MLP neurons of a small language model. Each row is named by its layer, matrix (gate and up: input weights) and neuron, and shows model dimensions 32-127. Each number is 50 + 10 x the weight over its row's rms, rounded and kept within 0 to 99. A neuron's up and down rows have the sign that makes its largest values positive.
A block is one neuron, or neurons of one layer that tend to fire together. After each block is what it responds to, as a language model described it from the Wikipedia text at the highest values.

L2.gate101:66 43 48 65 67 53 38 67 59 48 53 58 50 40 28 59 42 44 38 50 34 44 44 52 49 45 62 45 45 53 43 40 40 53 58 44 50 47 38 46 44 46 51 49 72 47 51 49 55 48 43 54 79 62 52 52 42 62 62 35 80 52 55 42 58 52 36 68 79 34 38 47 59 61 54 49 49 59 56 56 44 71 48 41 40 56 55 48 57 55 45 44 59 25 46 55
L2.up101:55 47 38 62 48 37 30 45 48 67 59 54 49 45 42 64 40 50 39 33 60 53 29 38 61 39 48 34 46 45 51 37 60 42 60 57 39 51 56 49 55 44 43 55 53 35 41 64 46 41 39 56 59 45 50 60 26 49 68 54 52 51 44 51 37 46 53 56 43 42 34 56 44 51 53 55 39 50 51 39 62 44 42 47 37 42 47 42 50 57 56 54 71 50 59 51
L2.gate229:58 63 39 63 51 62 28 49 60 40 48 66 51 29 45 67 48 41 31 50 37 30 44 61 55 48 62 38 76 67 54 53 50 54 61 62 37 69 54 61 31 43 52 37 51 45 54 42 61 48 38 47 59 51 58 61 34 53 45 52 65 56 62 50 52 31 30 56 52 35 41 49 75 51 33 31 39 59 43 56 40 47 36 46 63 58 46 73 60 57 52 51 78 48 21 61
L2.up229:63 63 41 54 46 34 47 55 59 59 46 56 70 39 57 69 38 42 40 38 52 49 34 53 46 61 59 47 48 49 56 55 51 55 59 63 47 70 42 43 37 54 65 52 68 35 53 56 49 28 56 58 57 51 38 51 29 47 53 45 67 49 58 39 44 39 40 57 57 50 35 57 60 60 39 51 47 68 66 66 42 46 41 68 37 45 51 53 67 70 69 64 59 51 48 56
L2.gate544:59 70 37 60 45 52 32 42 69 39 39 41 55 49 60 48 59 57 48 42 63 48 63 46 35 54 69 48 64 68 57 48 57 59 40 51 50 56 51 40 42 47 49 44 30 42 50 50 59 52 57 48 42 63 50 68 30 57 63 40 72 32 37 58 38 41 64 45 37 52 38 39 51 67 50 47 40 47 50 45 38 46 37 51 54 41 53 52 54 54 65 67 65 48 49 49
L2.up544:63 71 49 57 41 56 39 48 55 35 44 53 50 48 60 51 60 52 51 50 60 47 58 46 37 52 75 64 62 55 62 48 51 58 47 68 47 59 45 48 36 43 53 46 46 50 54 45 63 60 65 51 44 45 43 57 34 53 63 46 72 40 25 49 26 36 52 46 43 51 44 37 58 59 43 35 45 47 47 35 40 49 43 48 57 30 44 45 49 34 50 71 62 46 32 58
L2.gate678:56 47 29 47 74 48 47 54 52 52 50 56 62 34 36 53 70 48 39 35 43 45 41 64 56 46 51 31 26 51 53 56 49 51 50 47 44 51 46 49 41 36 69 41 53 42 38 45 36 59 47 44 56 45 62 54 49 48 56 63 71 44 51 52 53 38 35 51 56 51 47 45 67 68 48 37 37 39 44 69 69 33 45 35 54 49 51 62 69 55 52 50 56 54 56 50
L2.up678:49 45 40 47 72 53 45 53 54 62 49 49 51 34 28 58 57 58 42 38 39 42 33 48 47 41 43 39 34 64 45 60 42 53 60 53 50 59 64 54 51 36 61 35 51 48 51 42 43 51 52 50 50 51 64 39 44 47 52 67 57 56 47 50 52 40 24 44 59 50 56 45 71 70 52 28 54 37 34 62 61 36 42 35 52 41 49 62 66 61 50 57 51 61 59 49
Responds to: Transitive main verbs

L4.gate85:58 52 55 50 48 59 61 62 39 48 52 55 35 48 57 45 65 60 35 52 59 45 39 54 44 58 73 51 49 45 55 49 50 59 31 61 50 56 48 42 55 59 46 31 66 59 52 59 45 45 49 48 48 64 49 64 29 70 64 53 40 40 48 38 40 35 75 44 56 61 63 43 60 57 48 41 51 41 44 72 45 52 36 51 56 48 43 56 58 54 71 53 52 47 45 40
L4.up85:53 56 61 66 40 54 61 53 44 51 45 51 42 49 38 53 45 55 59 51 62 67 53 52 60 37 61 59 58 36 57 55 55 63 38 55 52 52 47 39 54 67 49 45 47 43 65 60 55 41 49 50 60 46 53 47 52 66 68 59 50 52 55 47 39 43 48 45 39 55 54 46 38 71 61 42 54 57 58 23 65 60 59 39 48 45 44 43 68 42 71 69 38 46 37 47
L4.gate619:62 55 61 72 55 53 65 45 50 58 45 48 42 45 44 48 58 52 36 56 48 41 65 57 56 40 70 50 61 60 49 50 52 48 26 37 54 53 51 42 58 58 55 43 57 49 56 47 63 56 46 40 43 59 57 64 41 50 52 60 49 58 62 41 61 49 60 50 45 53 47 48 67 37 44 38 48 42 54 61 43 49 29 60 69 34 39 75 66 45 60 61 45 44 38 64
L4.up619:51 56 51 64 48 61 66 56 48 51 39 56 29 41 46 49 52 48 43 68 37 58 72 47 53 40 60 51 58 59 40 44 48 47 32 49 50 49 49 35 53 37 57 41 57 47 72 49 73 54 39 30 38 55 63 55 35 50 50 59 49 47 47 35 63 55 48 63 38 46 44 71 70 49 53 51 57 47 61 58 49 42 48 50 54 35 32 69 56 40 60 69 43 56 41 59
Responds to: Clause-linking conjunctions

L5.gate50:56 52 28 54 28 54 61 49 36 47 46 58 64 40 44 52 58 43 55 40 39 45 43 51 52 42 57 53 37 61 67 54 44 56 57 47 72 68 46 39 35 49 47 42 46 47 58 46 63 39 40 49 48 51 53 40 37 50 67 39 39 62 55 52 41 46 49 45 44 48 70 35 59 59 44 46 48 52 48 57 44 63 37 40 57 48 49 54 68 76 62 23 49 49 57 55
L5.up50:46 70 53 62 48 55 56 42 61 36 46 49 58 51 68 50 59 47 58 45 47 59 49 46 40 48 48 55 58 54 36 59 42 42 63 63 58 51 42 53 34 63 21 50 29 39 45 50 44 60 68 59 62 58 50 38 39 62 50 66 54 40 44 38 56 47 53 44 46 46 60 35 30 39 46 28 43 43 36 55 46 32 46 68 38 65 63 49 64 55 33 56 46 61 45 46
L5.gate146:57 63 51 48 49 43 45 39 49 51 59 47 31 52 40 56 75 45 41 65 53 37 27 64 41 56 48 52 32 40 66 44 38 41 67 54 41 52 28 57 72 54 50 39 63 49 62 41 48 53 37 54 49 39 71 56 38 48 57 41 52 61 48 59 64 43 47 62 50 48 46 44 53 43 50 55 46 54 43 51 34 38 50 50 34 61 43 58 49 58 51 59 46 40 52 40
L5.up146:41 50 44 44 38 47 61 56 56 44 69 71 43 60 39 57 57 56 55 59 38 34 47 45 46 26 52 58 43 53 48 50 42 62 56 39 68 54 40 57 40 47 63 56 56 60 55 49 60 58 60 31 64 62 51 53 41 60 50 44 60 30 54 45 53 55 48 42 44 53 43 33 71 41 52 48 51 59 40 50 50 27 34 50 61 50 38 58 52 44 52 61 36 48 45 40
L5.gate160:41 50 47 53 56 63 60 58 55 54 56 26 56 29 54 48 45 51 25 47 63 39 66 47 55 37 66 47 50 47 56 55 54 49 34 49 56 58 52 53 41 42 48 43 61 38 47 44 48 38 56 35 49 57 54 54 46 50 51 44 54 45 63 59 58 70 47 42 56 43 65 60 67 37 36 41 44 55 38 66 51 51 49 66 34 55 70 42 50 53 53 61 67 62 46 31
L5.up160:47 40 45 34 52 50 57 30 47 61 55 66 61 64 54 49 49 57 45 60 41 58 52 36 62 42 65 44 40 49 62 53 50 60 24 48 59 45 51 56 48 46 48 55 62 61 63 66 54 47 53 50 64 41 68 53 54 42 59 57 50 40 49 37 63 39 47 65 64 44 58 58 45 61 55 60 58 61 48 25 54 40 55 55 34 60 40 20 51 65 50 52 47 70 51 48
L5.gate340:53 58 34 58 45 51 48 46 57 39 53 45 54 45 54 67 63 59 30 55 37 60 63 49 49 65 63 48 67 39 56 38 53 64 53 68 52 42 54 48 32 46 45 41 44 28 38 47 63 46 46 71 57 63 56 52 37 41 47 41 41 67 43 52 62 49 46 39 50 55 43 41 55 38 59 40 41 58 63 62 36 56 43 37 61 67 61 49 54 71 23 44 56 32 53 34
L5.up340:50 44 38 50 55 52 51 57 50 46 62 47 53 28 53 53 53 73 33 62 33 54 54 48 60 59 61 52 63 46 42 47 39 55 65 65 52 48 59 54 31 34 45 48 51 35 51 48 62 47 40 64 58 54 60 38 40 43 39 40 38 63 49 50 56 43 41 42 46 55 36 49 55 38 52 53 49 53 48 44 34 58 50 36 42 59 46 47 46 74 31 44 50 51 73 46
L5.gate449:49 35 36 49 33 33 63 38 55 44 45 37 48 49 52 54 71 39 39 47 50 57 51 54 48 52 59 42 57 52 50 39 69 53 59 57 45 45 43 46 46 53 54 32 61 53 46 47 43 41 46 52 49 57 66 53 38 48 50 42 51 44 52 34 62 36 46 50 27 42 53 34 51 44 57 54 49 54 43 66 30 45 49 49 35 46 56 43 43 74 50 76 44 53 54 51
L5.up449:52 47 47 45 53 65 49 50 43 60 44 40 40 34 57 47 50 34 49 57 49 58 44 51 41 61 61 62 47 49 44 47 67 51 59 55 48 54 51 41 42 54 40 46 54 50 45 53 36 51 52 62 59 43 55 40 46 68 39 60 56 59 46 49 57 65 38 66 49 44 72 46 65 55 57 57 54 56 54 61 39 51 51 50 44 50 53 55 64 45 65 59 52 41 30 57
L5.gate458:60 64 56 56 32 65 51 42 46 48 60 42 47 48 53 43 62 30 58 45 58 39 47 50 57 51 70 48 45 41 57 51 38 47 64 48 47 63 49 53 43 64 46 42 47 56 57 46 57 55 45 50 43 66 43 48 38 39 62 38 43 49 56 69 62 70 50 45 62 44 61 58 44 49 51 25 50 68 55 45 40 58 42 52 74 59 72 53 40 53 45 52 52 56 50 40
L5.up458:63 73 61 44 47 31 61 42 41 32 48 36 52 37 53 51 55 63 39 51 56 48 63 46 49 30 39 53 41 47 43 58 44 59 37 70 50 40 44 55 56 65 50 59 46 48 52 50 28 52 47 32 44 38 40 48 49 43 50 54 50 46 37 26 43 49 54 52 33 55 43 40 55 39 69 49 56 51 43 48 37 62 56 65 68 47 66 61 61 51 61 73 45 56 59 52
L5.gate911:60 53 44 51 43 53 56 36 63 44 67 63 46 45 46 42 55 46 52 63 43 37 48 49 53 49 49 39 57 51 57 43 53 61 57 48 52 51 43 56 37 49 50 61 53 58 40 47 43 59 44 35 73 46 54 44 37 51 52 49 49 51 53 62 62 46 49 43 47 60 34 34 72 39 52 44 55 62 35 50 26 48 39 50 47 56 44 68 58 55 45 62 50 43 56 49
L5.up911:49 63 49 49 58 53 40 57 44 57 37 45 63 52 60 51 42 48 64 49 52 49 46 51 46 58 57 52 37 41 47 46 60 31 55 55 41 64 42 47 46 47 50 60 30 45 51 62 49 51 67 70 30 72 57 50 61 40 59 49 63 60 49 54 44 64 50 41 71 44 61 59 51 66 52 46 51 52 51 41 63 76 55 53 39 54 54 45 65 51 58 52 62 54 48 38
L5.gate944:55 42 47 48 43 52 51 45 37 45 54 47 48 41 53 54 44 38 63 43 48 53 36 49 38 45 74 51 41 53 49 45 43 50 29 47 38 45 66 49 24 44 50 38 63 57 45 61 50 56 47 50 55 47 56 53 26 36 49 67 51 25 41 45 65 59 53 35 43 37 45 37 70 50 44 50 53 63 47 52 46 66 26 63 58 65 52 54 62 47 44 37 57 44 42 49
L5.up944:33 61 55 58 48 66 56 62 65 33 42 39 58 45 48 53 43 41 30 57 44 51 48 48 43 52 49 50 41 58 74 42 52 62 55 52 44 29 41 60 44 49 57 65 52 51 59 53 49 56 44 38 46 65 48 26 40 48 52 34 58 43 55 57 57 57 37 46 49 33 41 39 56 27 48 49 62 47 40 65 45 31 51 60 62 55 38 49 54 64 44 49 42 41 46 52
Responds to: Descriptor continuation connectors

L4.gate713:73 45 28 45 48 49 41 50 42 50 39 52 40 44 50 71 50 25 53 41 48 56 32 47 54 48 50 43 44 48 51 53 63 45 61 52 40 50 54 48 50 43 59 47 37 54 44 46 39 49 44 42 62 43 51 68 29 54 52 47 37 55 53 54 44 35 60 48 57 45 42 43 50 46 47 55 42 60 39 65 57 47 33 44 51 35 50 58 55 58 75 41 63 38 41 57
L4.up713:45 54 33 40 62 42 58 43 51 52 32 33 51 39 48 54 59 43 49 62 45 61 33 51 36 52 48 55 50 53 39 51 47 37 57 48 75 58 47 47 57 52 58 51 34 55 54 44 38 57 52 30 42 35 38 49 45 68 48 45 35 41 51 47 47 45 64 52 56 52 68 58 46 49 44 50 54 64 43 66 51 35 39 37 41 52 40 66 56 51 53 22 41 50 33 55
L4.gate771:67 38 23 36 62 51 37 52 53 54 42 48 50 37 49 71 40 38 48 47 58 54 40 40 48 51 44 33 61 42 43 65 53 49 50 56 36 60 33 47 66 45 55 49 52 57 31 55 47 39 46 61 77 62 60 57 32 45 49 43 52 46 53 47 54 57 59 64 44 45 26 46 52 35 47 58 43 70 33 58 61 68 51 56 46 49 60 67 56 53 61 53 55 32 56 38
L4.up771:38 50 63 42 43 50 44 59 48 49 50 44 45 38 46 34 44 37 57 58 43 57 49 48 57 61 47 56 52 56 59 55 58 38 60 55 42 62 61 40 54 37 42 53 42 47 67 41 54 61 50 44 53 46 57 40 55 60 52 45 49 71 51 68 58 51 57 63 70 48 70 48 52 52 47 50 32 74 60 49 60 73 51 40 43 44 47 65 41 64 58 47 61 52 44 50
Responds to: Finite verb endings

L2.gate10:49 56 50 51 39 48 54 42 43 53 50 35 51 64 39 83 45 45 49 54 51 51 53 47 40 52 40 39 39 64 60 60 47 50 37 67 56 57 41 37 57 36 36 50 65 56 54 39 58 46 56 54 55 45 49 50 51 59 43 52 42 47 56 36 70 54 36 52 46 36 58 48 60 68 37 48 48 64 52 50 40 58 32 41 50 35 58 41 50 51 45 56 59 51 51 54
L2.up10:54 66 48 78 51 55 49 30 56 57 47 61 55 36 57 69 61 42 62 53 37 47 46 43 39 35 44 55 43 38 48 50 54 50 41 56 53 52 57 54 44 65 67 42 66 37 60 38 41 40 45 43 58 69 42 62 37 41 64 53 38 49 38 39 65 52 43 51 57 42 44 54 58 51 55 43 52 56 60 52 48 56 45 44 52 48 59 56 40 51 44 42 44 48 41 50
L2.gate13:55 60 42 40 65 51 56 55 41 60 45 65 52 47 51 62 55 40 45 48 58 47 64 66 29 45 47 52 53 49 56 54 44 66 28 45 45 34 62 53 33 34 53 37 48 51 63 36 45 36 53 59 47 54 51 63 52 32 51 56 34 41 45 62 64 45 55 53 35 46 38 42 50 53 56 49 54 65 35 50 56 51 48 74 40 54 68 41 38 57 57 44 68 36 60 37
L2.up13:52 56 40 37 55 65 75 57 69 59 63 63 45 43 51 76 58 45 54 53 63 52 41 47 51 51 43 54 56 70 55 49 22 61 20 62 59 53 51 60 33 33 48 59 47 71 58 61 42 49 53 37 57 50 49 43 49 36 38 43 57 43 59 34 54 50 54 55 51 59 57 60 49 55 58 53 57 49 40 62 58 47 53 55 60 58 71 52 46 58 61 50 63 55 30 32
L2.gate54:55 41 37 54 47 44 54 56 56 45 36 52 51 41 45 67 56 43 37 52 57 29 59 52 43 39 43 40 51 51 38 58 47 62 26 46 48 26 43 59 44 46 54 53 57 39 46 54 67 61 49 44 51 36 43 36 42 45 72 53 59 39 48 63 71 53 64 50 52 70 52 40 34 47 49 42 40 51 41 49 33 65 37 65 42 59 58 44 58 54 65 39 61 43 53 44
L2.up54:62 53 43 67 61 38 56 47 38 55 64 47 48 57 46 45 52 71 49 41 59 79 52 34 64 58 61 58 56 60 45 32 46 45 43 41 47 46 47 46 57 42 46 62 47 47 50 59 39 59 54 43 43 47 50 53 47 54 32 40 53 33 43 40 48 62 54 51 51 34 51 70 58 44 41 39 61 40 40 36 46 52 53 36 60 62 54 46 49 50 46 49 22 37 45 50
L2.gate109:66 48 44 42 65 41 52 49 45 46 60 49 52 42 52 69 51 36 58 48 62 53 60 65 46 34 64 40 50 48 46 62 44 73 47 64 37 41 52 53 37 39 58 46 49 44 50 68 45 45 40 55 66 54 60 59 53 44 60 41 57 39 56 44 43 60 45 49 58 61 54 46 46 61 51 52 41 52 54 47 48 49 46 49 58 56 73 40 68 55 42 56 66 28 43 59
L2.up109:52 61 46 56 57 36 36 46 62 48 36 48 51 45 53 60 57 38 50 61 45 61 62 63 57 53 61 61 61 51 42 47 49 69 37 44 24 43 49 58 50 52 50 58 39 46 61 47 39 47 60 65 49 42 39 62 63 49 66 50 38 48 30 58 53 49 61 52 58 64 56 59 43 76 57 52 44 41 42 27 59 42 44 61 60 68 66 45 45 46 49 37 58 41 47 53
Responds to: Conjunctions and coordinate digits

L5.gate148:49 50 37 46 51 53 42 29 56 54 49 40 53 45 55 59 50 33 27 49 40 29 55 67 52 49 50 41 39 57 52 52 50 56 38 52 39 67 50 50 57 55 39 41 48 61 24 49 48 49 52 41 48 46 65 47 50 57 61 59 74 45 53 64 48 40 56 63 47 42 45 40 53 43 46 36 51 54 59 45 35 53 56 64 53 44 54 35 47 60 53 45 66 46 43 67
L5.up148:47 47 41 59 47 42 48 45 55 53 52 56 53 43 56 69 46 58 58 55 49 45 46 44 50 46 47 52 58 56 62 46 46 48 31 49 53 60 33 80 57 43 47 69 50 37 35 40 54 55 67 33 67 60 42 63 55 43 22 32 39 67 54 47 42 55 67 46 56 27 32 46 45 38 50 43 61 63 47 47 59 70 40 48 52 54 36 60 54 43 48 52 65 32 57 59
L5.gate342:45 69 37 45 34 59 56 51 57 46 57 51 43 41 47 64 64 40 68 55 57 42 45 59 44 43 56 40 73 44 53 65 53 55 57 68 48 64 42 47 43 42 40 34 50 44 51 41 44 43 48 52 57 59 50 71 53 66 34 43 48 52 52 54 53 37 57 69 52 47 44 54 62 45 55 33 47 63 47 42 40 62 40 47 64 32 52 68 53 44 67 54 79 47 44 52
L5.up342:42 47 62 50 60 51 38 46 48 60 58 48 65 53 47 55 55 41 50 54 62 63 39 35 62 57 66 47 70 42 44 46 67 61 56 75 58 36 53 58 60 44 59 51 58 34 44 37 61 44 40 84 60 46 64 47 61 40 52 46 52 48 50 46 73 62 62 60 65 55 63 62 59 61 58 50 45 56 56 39 43 38 42 49 44 63 57 41 49 50 45 63 33 50 28 26
L5.gate349:46 44 63 37 65 63 43 59 45 32 50 65 62 62 49 53 53 56 52 48 75 37 48 57 40 49 66 35 56 58 33 50 42 43 54 43 46 55 34 50 63 53 53 58 46 47 55 57 45 55 37 38 59 50 61 54 43 54 44 49 49 56 48 57 49 58 54 53 53 40 57 44 55 41 55 63 46 83 48 63 36 49 40 45 58 43 52 56 46 40 54 54 68 31 60 69
L5.up349:56 40 24 55 56 47 26 49 50 50 66 26 42 35 38 66 50 33 49 44 22 51 51 37 56 70 47 56 46 47 64 77 58 37 48 32 58 56 48 41 69 34 57 49 45 59 54 42 56 36 47 65 28 71 40 45 40 67 53 43 37 47 64 50 42 55 55 38 52 50 30 43 46 40 48 53 47 61 59 63 69 55 51 33 68 25 52 48 53 66 63 53 53 35 50 58
L5.gate490:60 47 40 49 57 64 45 41 43 54 40 48 57 33 40 80 55 34 34 44 46 33 58 34 52 35 48 48 46 58 42 47 49 57 67 67 44 62 55 45 62 45 62 46 51 38 52 55 45 48 48 43 49 49 49 55 46 52 47 48 61 59 59 57 46 41 61 55 60 32 35 49 51 42 37 58 57 55 47 55 34 52 45 32 44 40 49 58 57 62 49 48 54 35 36 62
L5.up490:76 32 43 51 61 56 43 53 41 45 43 49 58 40 44 57 57 44 46 53 47 51 53 55 49 18 49 37 43 49 40 45 44 41 43 56 49 43 46 63 54 38 60 57 60 56 51 57 42 42 35 46 56 52 66 51 35 51 57 42 64 61 49 44 55 58 53 54 55 56 41 49 59 45 49 61 55 44 45 53 36 66 46 44 52 46 61 49 45 44 50 53 44 30 46 50
L5.gate603:63 49 41 56 47 49 43 58 42 52 45 53 53 41 44 84 48 46 51 56 42 49 47 41 58 15 46 46 73 76 47 55 48 45 57 44 48 52 46 49 50 48 70 50 48 52 58 49 48 43 47 56 52 45 60 78 51 40 54 59 46 37 54 48 58 47 51 59 38 27 45 43 36 45 49 44 52 54 37 53 51 44 37 32 57 45 43 56 68 49 67 46 45 41 49 57
L5.up603:52 48 50 50 59 48 53 46 58 54 50 49 53 50 48 75 58 42 43 54 40 42 53 48 66 49 48 49 65 61 29 51 48 33 70 56 69 69 26 48 43 56 48 37 57 46 59 64 50 34 62 44 48 62 71 57 45 35 41 52 65 45 59 55 60 44 44 45 39 34 51 43 54 54 43 49 37 55 48 51 48 44 47 42 61 45 39 60 47 55 56 46 50 51 42 52
L5.gate669:68 43 38 52 50 51 59 58 45 65 52 57 47 36 43 46 48 51 42 51 47 31 60 54 55 30 54 44 49 59 52 54 54 36 64 68 22 47 46 51 56 41 54 50 44 49 54 48 46 54 59 51 60 50 58 52 34 34 56 50 38 63 52 46 65 51 55 45 46 48 45 37 52 32 56 58 58 57 43 43 31 54 44 54 54 59 57 38 55 57 53 53 54 35 51 55
L5.up669:49 62 55 44 58 43 36 51 42 46 57 33 56 65 43 52 38 45 62 57 54 51 42 46 35 79 47 65 56 52 43 39 52 36 54 31 44 65 48 43 46 54 55 56 42 60 62 51 54 48 50 68 37 67 55 66 61 49 49 52 52 68 50 51 55 55 57 57 54 28 54 65 52 50 57 54 55 34 59 54 68 53 65 36 47 61 53 57 49 26 46 44 49 60 62 55
L5.gate684:53 58 41 57 57 64 55 50 49 49 55 58 49 46 42 73 60 55 53 52 46 37 48 60 34 43 42 64 64 46 68 62 53 45 56 41 55 47 25 46 39 44 41 39 47 60 50 57 67 58 53 45 62 64 42 50 39 58 36 43 43 40 46 35 61 47 55 45 44 37 38 46 49 49 51 22 38 58 38 59 44 40 49 40 56 59 49 77 41 57 45 42 64 54 53 57
L5.up684:56 54 40 34 70 60 66 42 60 45 45 33 39 64 40 48 51 49 54 36 56 53 50 45 62 46 55 56 47 44 58 55 37 54 50 51 44 55 38 44 47 71 70 44 47 58 36 40 55 49 41 52 45 59 47 51 51 48 54 43 57 55 37 45 51 60 55 62 49 39 39 42 53 46 53 52 49 69 53 31 26 47 58 42 44 42 53 37 59 57 56 51 53 42 58 52
L5.gate984:45 43 41 39 35 35 45 33 35 50 62 52 50 28 32 60 52 46 49 57 58 53 60 40 49 53 48 54 59 30 50 54 66 54 46 62 38 48 50 50 47 43 42 56 66 48 42 55 46 45 33 65 58 55 43 58 46 54 50 42 44 40 42 43 59 45 61 37 52 63 42 59 51 36 42 49 70 59 35 37 42 70 37 46 43 58 52 53 57 48 55 49 46 49 52 40
L5.up984:54 66 63 35 55 61 43 61 53 67 53 46 43 52 63 60 40 44 43 46 51 39 59 60 46 49 40 69 48 45 41 63 60 34 57 52 39 29 44 43 71 41 38 28 36 44 51 40 42 53 54 42 60 61 40 51 42 65 44 46 41 52 57 37 40 54 59 62 45 45 51 41 59 58 36 36 41 68 50 66 23 53 61 58 44 38 35 47 44 62 67 65 57 44 46 56
Responds to: Main verb after subject